{
  "num_key_value_heads": 4,
  "lr_head": 0.0114,
  "decay_shape": "cos"
}
MLP neurons of a small language model. Each row is named by its layer, matrix (up: input weights; down: output weights) and neuron, and shows model dimensions 0-255. Each number is 500 + 25 x the weight over its row's rms, rounded and kept within 0 to 999. Numbers have three digits each.
After each neuron's rows, "raises" lists the tokens whose logits its output raises most directly, leaving later layers aside.

L13.up970:494508431488512517490510497485487504529519467504486493504484527539560543497491453529552467485494503462495470484496495482505496493468493501463502481539475521506428474485502468517481493505526523543539454510517491506476503501513505527490509494481486510492510553541515499469485530493528526480465504517510529528526473462499527479473489506494500505493523507468480464480499478519555487487513458539520524505455551527506442513492473464509493526551465483507480507516503512485507502472436471508487538510532483493490530497496470494497519551471484493479532523510495469507502510504542465494497544486515511483469469511496488475528463522522495580566534499517497499489502544541509500545444487523473517515485498497496512466466515485478482516506514487499464521521465491503495507540496525
L13.down970:518483452515494525471497472519514488542534476482542513486506471537534516531471450555551483484478498467473493488512482510522491511499481511460470514513508509479488509484487541532506516495514533541521445479457475494465497520542508496506529485509483489482500538490501505440495516509493522481471482500487491552512472457476509523468478466515492493501544512495491489480528477509542513490485504543507530522492535490499450500515487488513508521515474471530479502505486521521534498493498465467474518544484473518455532461522464511513509523446502487462513497511507509529491514464520496494490563477498481467466466511502512521505481517549516534560510472527504480467503525524478476527458472547493506493478520482496488507453497493441469471526507508468490550544486519508503511503530556
raises: ")===", ")", ") and", ").", "):"

L13.up683:503444472488505491531535523493503528478493485513523471483519537478487500500563518542536523497455481483483538531466518470495485512517484511482491498550455467502468487536524502504461500538490502474530498497505524543512498520536515484478495512538513552495514514514514479468449505494489523539484487558499475485529546427509538486496498444508484529553493495498485471513497507503539526494489503457501561500493521524481474457512503469496474527499502493497488498496456478477480489451479502527516496475463496484510474526471481524513508475485521472504509468497493455536492497480496481531495504508515504505471507521488471513514477510482466530518489519493526533579482484505494509523504514494485527500431490503499452496495494543541498499498498481498532533475498503464496545520429525
L13.down683:483511546465497489503505502516472512500535495489495535511458500511510521508498480500502492546490529515471471496487431489505497489494488491472504473526502481531514550515495494470465485492500513521532499551507549518504470525511478512485470546498473538540515552511476474530556441544479480507514502520523503546473522513541500494515498468507487490465500452453520442498522490489485518483544483533545511459470498483480489487491497457524480520483507476462517514523478505482468474456492466528492466550504472488445463504483514510509453528508506500482530480532495454508505497480474491519492499518520559493495476507507480507507510549518497509487452522442551513503526502491499520483487466527512503492552522530497468521470486506478524494482496477538516505492518523512489491521445548
raises: " include", " have been", " have", " have a", " to "

L13.up498:469495473469473495485483504512517498542529420491512468519490486507517506470489422508515503535478504471519492506464538520450484478493519474493502497519481529510440500501482516486457482521532477530523485520521453532479517500495513509471525516487461508493503521520499505498463535526517506546495506551516516488536500519527516484480505482461483513540525471453509498450474463521487471512532478511508533523487530531512495512504480530495509498543480454498519518531497478497499509504471512511478527490531523466508554485482461528463507556496511470520500513488493511462531524536525498475445500481512460502472463515504480453538471523490521562511528517511531500484504487508516517529473517518507505488491501460483530492449521476460495520505519491481427514494489488526502485552495512
L13.down498:464498531511469489462489465492485521540511473487498511505456490525486496484490489501540509476533498509487465496454567505454507455504462499517501535495472496538480467469456540470519484494493460514512460497516427517499553506498518498453518494519472509459515497485477507529499503507489530550516540532462464535519492530520485465510499515487471523462522490503508497498530517512467505521488487478534488509552534521519514571462500515499509509487473435503536526529524547527516518503505521478482493524521489473482509488482458498455491546498503458458506499470496519477527527501482475487486507483486502459505482485489506473535500500520546495542532511494513504497525508494511506558484504537527494488491519463508518527527532480470482512492512517486465489498517435500469479494533534
raises: "\"", "\" and", "\",", "\" (", "\" | "

L5.up443:506536447524481514503484478506483465490480511470501523454474517487513514514493524497463501529491497492474508467513531522448506512470497516468496530493516509494494447509514476454546477496528536517497444508537488474489501479478489501532519516481514495490496495519506471485517475536517502472523528468473558507517492558508482482518486531484459461508500499492533480489490519492455484523532497522534512507543493524494515482487489483537502493502506558448530506540516496487520485497530472510510538518536509501494529488509488476504500505480468464516533525462467510503576467513536466499474542478518471444524529497486494484449475523484513492508500474488476537464509506517520493496533525515526438477445514504478439521553509474485501464507464482496532472523534535519488498496506547
L5.down443:485483491521497492500523511506531454525506476483509473481527476493516515475497453523501554514492517529475525492491478500477484475520522493492518500479468539524492509545479549501485455510489539521459537486492527501457496485529511479469500517491495525493492513527507474480527481557481519496498533493492466526495478526514529470559520487500466525509432471496508456475513517461497469506519485471547495512502450531486521473481524471551468523493528472488513478504484518529511500481480512482535471493484432489485488523516521484515443467522492483499501502495513470470535523489468526476548519478457490476481496521518539473482533531511502509517457507528490534506494528503510481482504472529539480527493524473504490492489479525501492501471463463549564558539531506482503528493471553
raises: " include", " were", " have been", " have", " are"

L3.up888:468487524506507519496523511450507486501529513534522495493512497497511480527494467534476490443543443430501496488465453489485470512498523463450502477530512516499470476476465514481474518478515495504507490500485515550512497542542544481520512521495463498467576486526535520463512550509522502464517501522529470510516499479505509484468509507486474458515511478516495442464512487511519482496522546523487523526487515471476502501487530488508472525454506479495525486510540528474467522493499566511518535541500489505520500483522518494491500516524521461493493489471533540486523509472502512527497485481528442469479500490519522504511501529495499517463495533477515509495504511494498494528494525475460481515486493490503504471457488507566504508530516517518430497478472485495544521571469503
L3.down888:464506501493540486528542499497494501484522480529550484512511503498504514511478486510521510473542442480482512486478502506502458507497483460492528471476526511452455510475447505478525510482541510492492491429479480519512561555546534484488506490476489511504477520475501526540521481514462517581505478525498488508517522478511462479471488562515501458503468478484499485465537486518517480527532537494516501471475498495489481483468474502501497519479505479536525523528506531479518520529527557489486542528519529507540479474513526490484436508514499506493480505503524537467466510493487518507440487508487493469462519485437514499480519501504459528519500469507499511488533506482492510502523463500474532517469520497506504495511462501507502515496522472474469503492508517512558462455507541
raises: "\",", "\".", ".", "\" and", "ive"

L5.up269:473479488524473496471495483483471506504534450493487520510485475497536531490524481515555471451496509522452461493483476507473510496493483501490523487498513527452465522503473471503451530525550499496502502500503494502487480538523472495504515472525475498512518532510560472475515521544537524488489525477486552516525480486486504514469496518485505507532541504486467428510476497500516509480538488546510483512480536494480455522486495479520521481509475496488506486491569516520565482500491498511494532488517486501470524494501480521485534521494504487491504485504482527501489448530547498524450533534522485463487469503523511473576515520474525548557523481486496496522501536493467460498482513482457474504492453518511541479483508517517495490528471531540464540508486513492511484484506552
L5.down269:510508460456532510450468508444493504510507440504469485483497520542545527505528467518522520506492491492493478470495499530508458492502480548509461472513504523488486510479498572480545477493491502552486434451483473498543511537546532460510520490498516463520488532524471536458502513507539543487492518540487479551517508481486480516488496507484524504524545491531510526478504502520508476488504504526515519536485509524518488477512507491544505511523491445529493494513502502517539529525465494485467508478475478482496518484518507505484537527453485491476491489475486495520472462484521506478488537557484469462485450478485486496474494493519554538530514474508524485453499540506486493525500510503467501505480531489517496481460509458500474489495480525491460486539502560485490495500492509
raises: ")===", ") =", "),", ") and", "), a"

L13.up278:471495531498490476500473458528510499528529467487479497523491496543515501460481495476498490494542539576488493504503526477501476520473465475461511490476534478505475481512489492536500490527547460505518480495463499503475489492500522485533507530512500512491547508494463478515512464463491493476489498480519508524498442524503512469476460536485510501465506526524511474486506472492494515472547518525516479518519492481482500487524470487497515512469459504462484548548529473531449528517525477511460506497472510544534476479472496484510495518528524511517501492469503519488531544472453480476552489504546508512516553444465493496513556468497481522483479490487479459529511549508516523477487584474498491481476529502486490511534518538471501506498510479495560486498544490519461499509493494
L13.down278:529515473482498468463524480550519518511485528482536525529509505468487489511501486500527515469482479452485491477478578467502468539490541510558471483508545514504445512499500503459519507476532490491481513534467500513510484477499513453470514526526511490494527516472507511496491517487482495508514505529533502467460520536434485477488476484493527513514554536497479490473479537507446512533528539461480461508491455487466483511494505512507500476492508508488487510504506474456488580529512530513482536448511480524510460513476485514498498515501470492489481530491500473519484525531496457520527475482517469524445483423504534523525502494422497457524509523502512539531504529490480479505516534489506516493497534509513517522501497521519515497535487503513479498513486501492481482533511499
raises: " to g", " to ", " to s", "enz", " to his"

L13.up698:529508465508475508521482525490528493493510488497463537542470495520499515498481504506520493547495520524490467535529513499460515503490523490522515516495521481471530513507471509509540455501496516525496489511509509442526478489494517502500528525477479500487417505478530529450471511440527469494507429494480507500457502519467532488454487509578504488499500509519519552486483450476509524499490517457538500529489476516502510480496515545520475538473507488497524513500502501479520513481529509506477538504486525494450452480446506517535546465511486497488487527494459518499504460507493539475524516462511509532499493521526487480467544523491521504482521505498542457533491493521529494505485529523484504445507479534498457462539487496519509524490512487450470477436500508514524513508499477
L13.down698:523497534501502477534555493472496507501473537516499547504498466549503546498451522566528488503460519507492510535535543500477473430500512531509494528487486464473493473470503502490540498474538500519509480513487506468554516486486495477495498510516509508471492519466506506492478506493514422534509479518458526510487506496512504474500492498527491548515493470513465498461473522489528486488500505488507501529493491529488531441452495536491488476464496520534512537442464447489513458511526519493468489507496514514480457495505488536548542478499484491506530516477493491463502439552527543486513472468522478524488500505488518494499498523510570543497507520512513510509523485509482495489461505527527489497462525503500520455517491514460509511513526471485477464469485479479492528480498525
raises: "ate the", "ates", "ated the", "ating", "ated by"

L13.up413:515512484489487512521490500555479491493488507494511485508490479463514476503458449533526527501492484521460482498499488518509529495495521470500493458529445490467507496509546450514513525527463514444495475526518502502480477498440480485536468486506533509483500543471533507557452469498494486491509496440519486482515499507488513534530470520463508482497510550521525463531482455503519529553474525519564527529566470533513496500521496523463505491488565510490520501477522507496485481481503512488496501489484511524491510549494514476494507540541489492526488531541502488484452497465463529500490487493499517489513527488527508440471524520499518488485517469565505505518508496508475545490541498515455480516481468486458509455486508512498524504486525502459497502520488456477481525520482507
L13.down413:506498501496540467497500461489470468498497460498549495516470501471499513472497515585503509483568537528484495514510564482511537498455476502513490510502494486515502473482469479510516511502538499491492486509520484492496478475444421482498493502503511557487489549483487532478508507507524541501510459509484511516444511521541482505503516506478525510511454535486523488489495451555495456521500527508487510474539450555514506529490493514479557523476475535488503510513535510474512478512491538508479507464497524539502474506484484494520509466517500464537501480515496495528437469482510481515488475488524513503477490481495555494495504511448494514507480469524505504473512460515553472477507482455505491520477508487463527518480503487540514505526492507449540518525484532507471504479499505
raises: "\n", "\n\n", " It is", " It was", " He was"

L13.up383:514500538509486474508503514467481489496470529526478513493476515460513533516489463467505471494504497522500519471551531546507501473522455499510472507505510512579509493485497541544480448487494497522524482518544495514483472536519502516471467468501501478494484494504495538476521510492471532487493483513498460512486464451499487537487476506518468502490535494540521532498486477511515502479496486505480503497467504490502507479490482484536453534498505505488474448547516503516502558491489524521500492487485512516480535489466477464464496504493452498493503469462490471528538521537482541482501518500504473529498458478526521548521470466544489490535505524549511515474472522507505497574529502448453507509535470453478483525467426519509520484491483528496493546543521475488503522507522514
L13.down383:524495496452478533499477496547448492500491543501517507490528470504542470524541501487466488503454557479472494504450502489458491507470531487473520494443517459495478482470521478543473494504521545507500524482491467525479497488525519483477524470514514503495503508517484498494515548533458525559481524491523466521509542499506556485506487545511511519509471477537510519483516497519476505477497514519504490527531479496469454496486496491483526524471489490462468476435521502453529488498472510487458492483532516493520481528503522498494506481485522549486512511497509510555526461530487487525495490481518524493511493498507474470469502489528486521492498490523516475495539490481511466483469474497497460506465552520495484524551469498513466507465511557521505586461541520519509495510495505
raises: ".", "ly.", "t.", " them.", " him."

L10.up331:520548488508553523514520487509493487505483462502516535477531488498477569514520490484534509495482500456498509513476479507495486560492537508467530472516490479487512496458473511497487468518487509478452495516499518541486491440456467480515503514460486536517502488467516534508507499475533553488508531468515457495482509504525493508496490500492455481517451511460516499504471559484531513517478475514476526543480518485508463509507488492535514466458494526474512507535497520462517502494494511495533489534503424464491506535515471497499535478530499512485479594513498509541465516484467464515527474472520528509501493504521475517465510537511516502502541477511504531514510493454547496493528469511501528519479482552491503522495504519485494469520475481461505477458473460487528499508514479
L10.down331:494500510483462497526496476529515530533499494479513563515498501480520528482516508533496491515505503499484485518498573498465521530520535512521481470491494501485439472487504416472520512475515503523507524514496504520466499504477506532491468500455467454488474546487524494497476466516534529518511498461527502543519518454493540525493513494497513493529511531532523468496503566548494478501452476506509527452501521472460518476498504468507489506538504521544485482510507484496474492482481511487520499440518418479536485493477503489511512500514525465526510523481480505478479499543474479494475507504484569482504485478491516510511459482481462523505525543542487552493486505464544513474495457553514483502505487521461488501499507525452535499509511527471489478500489474492487515506500500
raises: "==S", "==", "== See also ==", "==See also==", "==L"

L6.up180:483480484528506485473484500506507519514484450466511485514523470511489535495503490475522519518472462504504522437552487505515494521467477524545517494510491507537511490503514489509478487474478495505553481494464495488494492531531503476540485526485455504555538476528548519518495458479543504482491511524526468514531477498534491522520461500494456482513486527494469479491496493477524499502489488504509563523479497491513520465461527507531513496483511490580489421525461516500517506524520513476470508506471516529534526484454486501494521500465520455478474518490518457499450480490510519473578481492500475493476499502493488543514514497518508519537528491508551535519487525470515516518500513504495505512532527495490446498457472489523491497511480461475538494494475485469509497422498528
L6.down180:500497522470484484509492513512492499518528526524530478484493529474516466512495515521477494490527526479470461551433546496508512505520535523474495490501492488456500497498479486504540498502516502506473554498526474536504523487488494500471520480499503485445458506469461475518514540488444509527521489475477503494462523532487504504487534519496535498532517447494508534506495544544480512497505522490482431512516484503511454517532485480484492496498461483426503573488514476482491511499472494500519539486533477480496497503544527502480481511523492499524517509505492545475527514528482500498458526520490550542508515493484489481497491502477506483473463497505451472500525478518477507473501470507472490442460493489494548495556476526477504501472517523526460527532527535530476523561533466
raises: ".", "ly.", "t.", " years.", "\"."

L6.up386:486554508504454445484501496489475509475516519502516501486499535497501490489472532454529503512539509490498471498466458477494503476497496520470506475492480515498504475501509562495541501470494500504526499533487509448511499506457522485521482535463516518505498505572528525491487492519460491511471525509507462504498481471511506535502500520522514484469523491455489529506463486454482533554503497539497459513481473500489480482493515574459524494472513496497498571527478519455548475455497488459514540484492536528510479514528527510490503484469443504512512500491482517503506545502488494498523477521462461405490494490514517509503506481460462543463515497534515513508513544492508465476507511532518528503496511533488521496494487504505538531530503521483484493499537515518482486513447526
L6.down386:517424493490556553508507491513536475514463484502480505504507452503500500499517484540477506498455490507507528505527577514492496520507505489523507507489526492489492512483491459504464479538508492499503485463506507530502483500543491508476523500540478479486495490416478464510528502481540509487506507495506544496498519539475478465516518471467474513537492502540523478512533511532511464434493509478498515486513540500503512522515487452549505520553485487487508435477503477537447494537504513551488467508498494471505511487485472493504512508516570496480489498516504469515486450495503502495484521491538537560500516510467484476498483494545554462537496504466481492506490464514501533525486498447481468507507486466502500512505507496502475478480506464534517505495458504499511527494550487
raises: "uj", "ama", "iy", "hi", " Kh"

L3.up332:459485498474450505468482507509478569491484493517495492501530537500486498510484495540503535476509460516515548542511478534516522502547456457511465495511482521499516539526436521477512504525457460488536473510528507474507501528470474518497488522504480529482506521465499510513541486503544531487491495525518497479534550513484527504524462535522504526495495532462514505504512459460482515522497479447480487521528471508495492529503481522483509509481473501516512510481481465478523502490520514473494508477485468521476493448496500528441476510497493486508558514517504434540508514480502502507490492526487527543482477498475511511457507569486489473503451469491491522510496505457504470490531496500554479477531460509503528482520523497467538528477507507501466488494510499502477570509484453
L3.down332:462537505490509512499500523534514448507476520500462494532510531510557507556511510489514479500504448480493485516482553502475509476471520479488513497480501492432449481492534551513496496533500493505461547456516498512475515468538518437492473440498525542507453509508519496494495501515518468525468497497484504477464503440502483482474535471488520487505471519522460500509543497481503492477525490504490515505534527486471498471481485513472526518530537495503494558502500523462459471475503528547452496485504524480492545490470496485529453504494503481545470548530479533488496554503521494541471476496504503536539492552504476497508530509522505525490516535499475475499509450478501500495495487541479503495495513497525499515488491519491481489541545469525458515493506505501502473470501521
raises: ".", "ly.", "is.", " as well as", "age."

L10.up590:511493481479476493485511520476504483481532489498537494469530480498521506524475510520514506531504473523534466507489514486537484532513498525492514527518518446461485494500516482510493462514513523506531543517518540493521508457474497471515471514457481532498513522499521469501532504523502461479494495481480493507518509456498495505496503503507497490477440472486501493480491547503473504467564523498517479495523518503559482529517516485572532483472466486523531454549451503524494495510513504487521529510498497502507482557499462561459504472551479462508461545533493469521497490526452466506480516498524499496454479477506496561494497512492473562499514514497484520515517517488479473517487451538506527463476463486497516464501474510468478489492473559465566485473463507491519509502502494
L10.down590:506479515491456535531474533527527505526510513522482477529536468474483518516522469499480510541545505496532505486469500463474463498488497467537515485466540510478418484480481512497499449527511482485541492511523484520504520519463473522467523487514470494514519517495510521462485500515522508524450477445534500514489523465520449528511530475484503482487498495519507496489537531517492473514499509510480506501499511494522489547481513510510492503505477488512457491479441479490528499538556509542536526515534477462510472507560443494460534520464566501494515521529487506547481501477482463509510504508465532524491521466506495487498498481429462517493512505521538525495478482495477492521510455520493490489472539499482501488476506519493474526499522536444517522502494551471501497515488490
raises: "- St", "- D", "- Al", "- J", "- M"

L3.up87:501509505520525495505501479491525499509496502496467499505481492501509529454535507486527528564485514510524540554540511523496533479495451526505466476539527518487533520509528451445397492505499508495504485519532456478528458510437494517507445528488503519529513514524503518480480442456486501420479493491524508502489485530522534524502522451512508515483495499510477541519503486507500505491489524505516510521489517490481514499474488506509480478493466518509474477539523522509525490477487485464521500515509476519504513523526487491522530466492482523523480472462506478536539501565490507533545518530500471480506508514533492529518503527516492458517484523479518505509473485461538457514497489499551507508498509495472514467462515486492502502530452508504522487532505443503459519461475489
L3.down87:452499494509459501510514520527494510478511447496523514490538518524511492485486527500511509460496503442471492482450519486498517533522476517492505493498511501448502490458494509495559521537555505506520470508546533511459515467551511527458536526454524503461467476489536484510508505527457525518526521495504504519493524473494467478468515564505480486502497449493491498473488470555460548493541483535521469487528476519497491482518518496483519480485475482511550525500511492481545509502510518467473519506477510517533508483506527483470443500492475489508475518533549505490484505477483507484438507480508481502490499464485530473461498467483488505502523487565493498495556507493520482475488492510485501496482507517524486501581483514492488502490553516484505500477512559513540493494491474
raises: ".", "ly.", "ist.", "t.", "\"."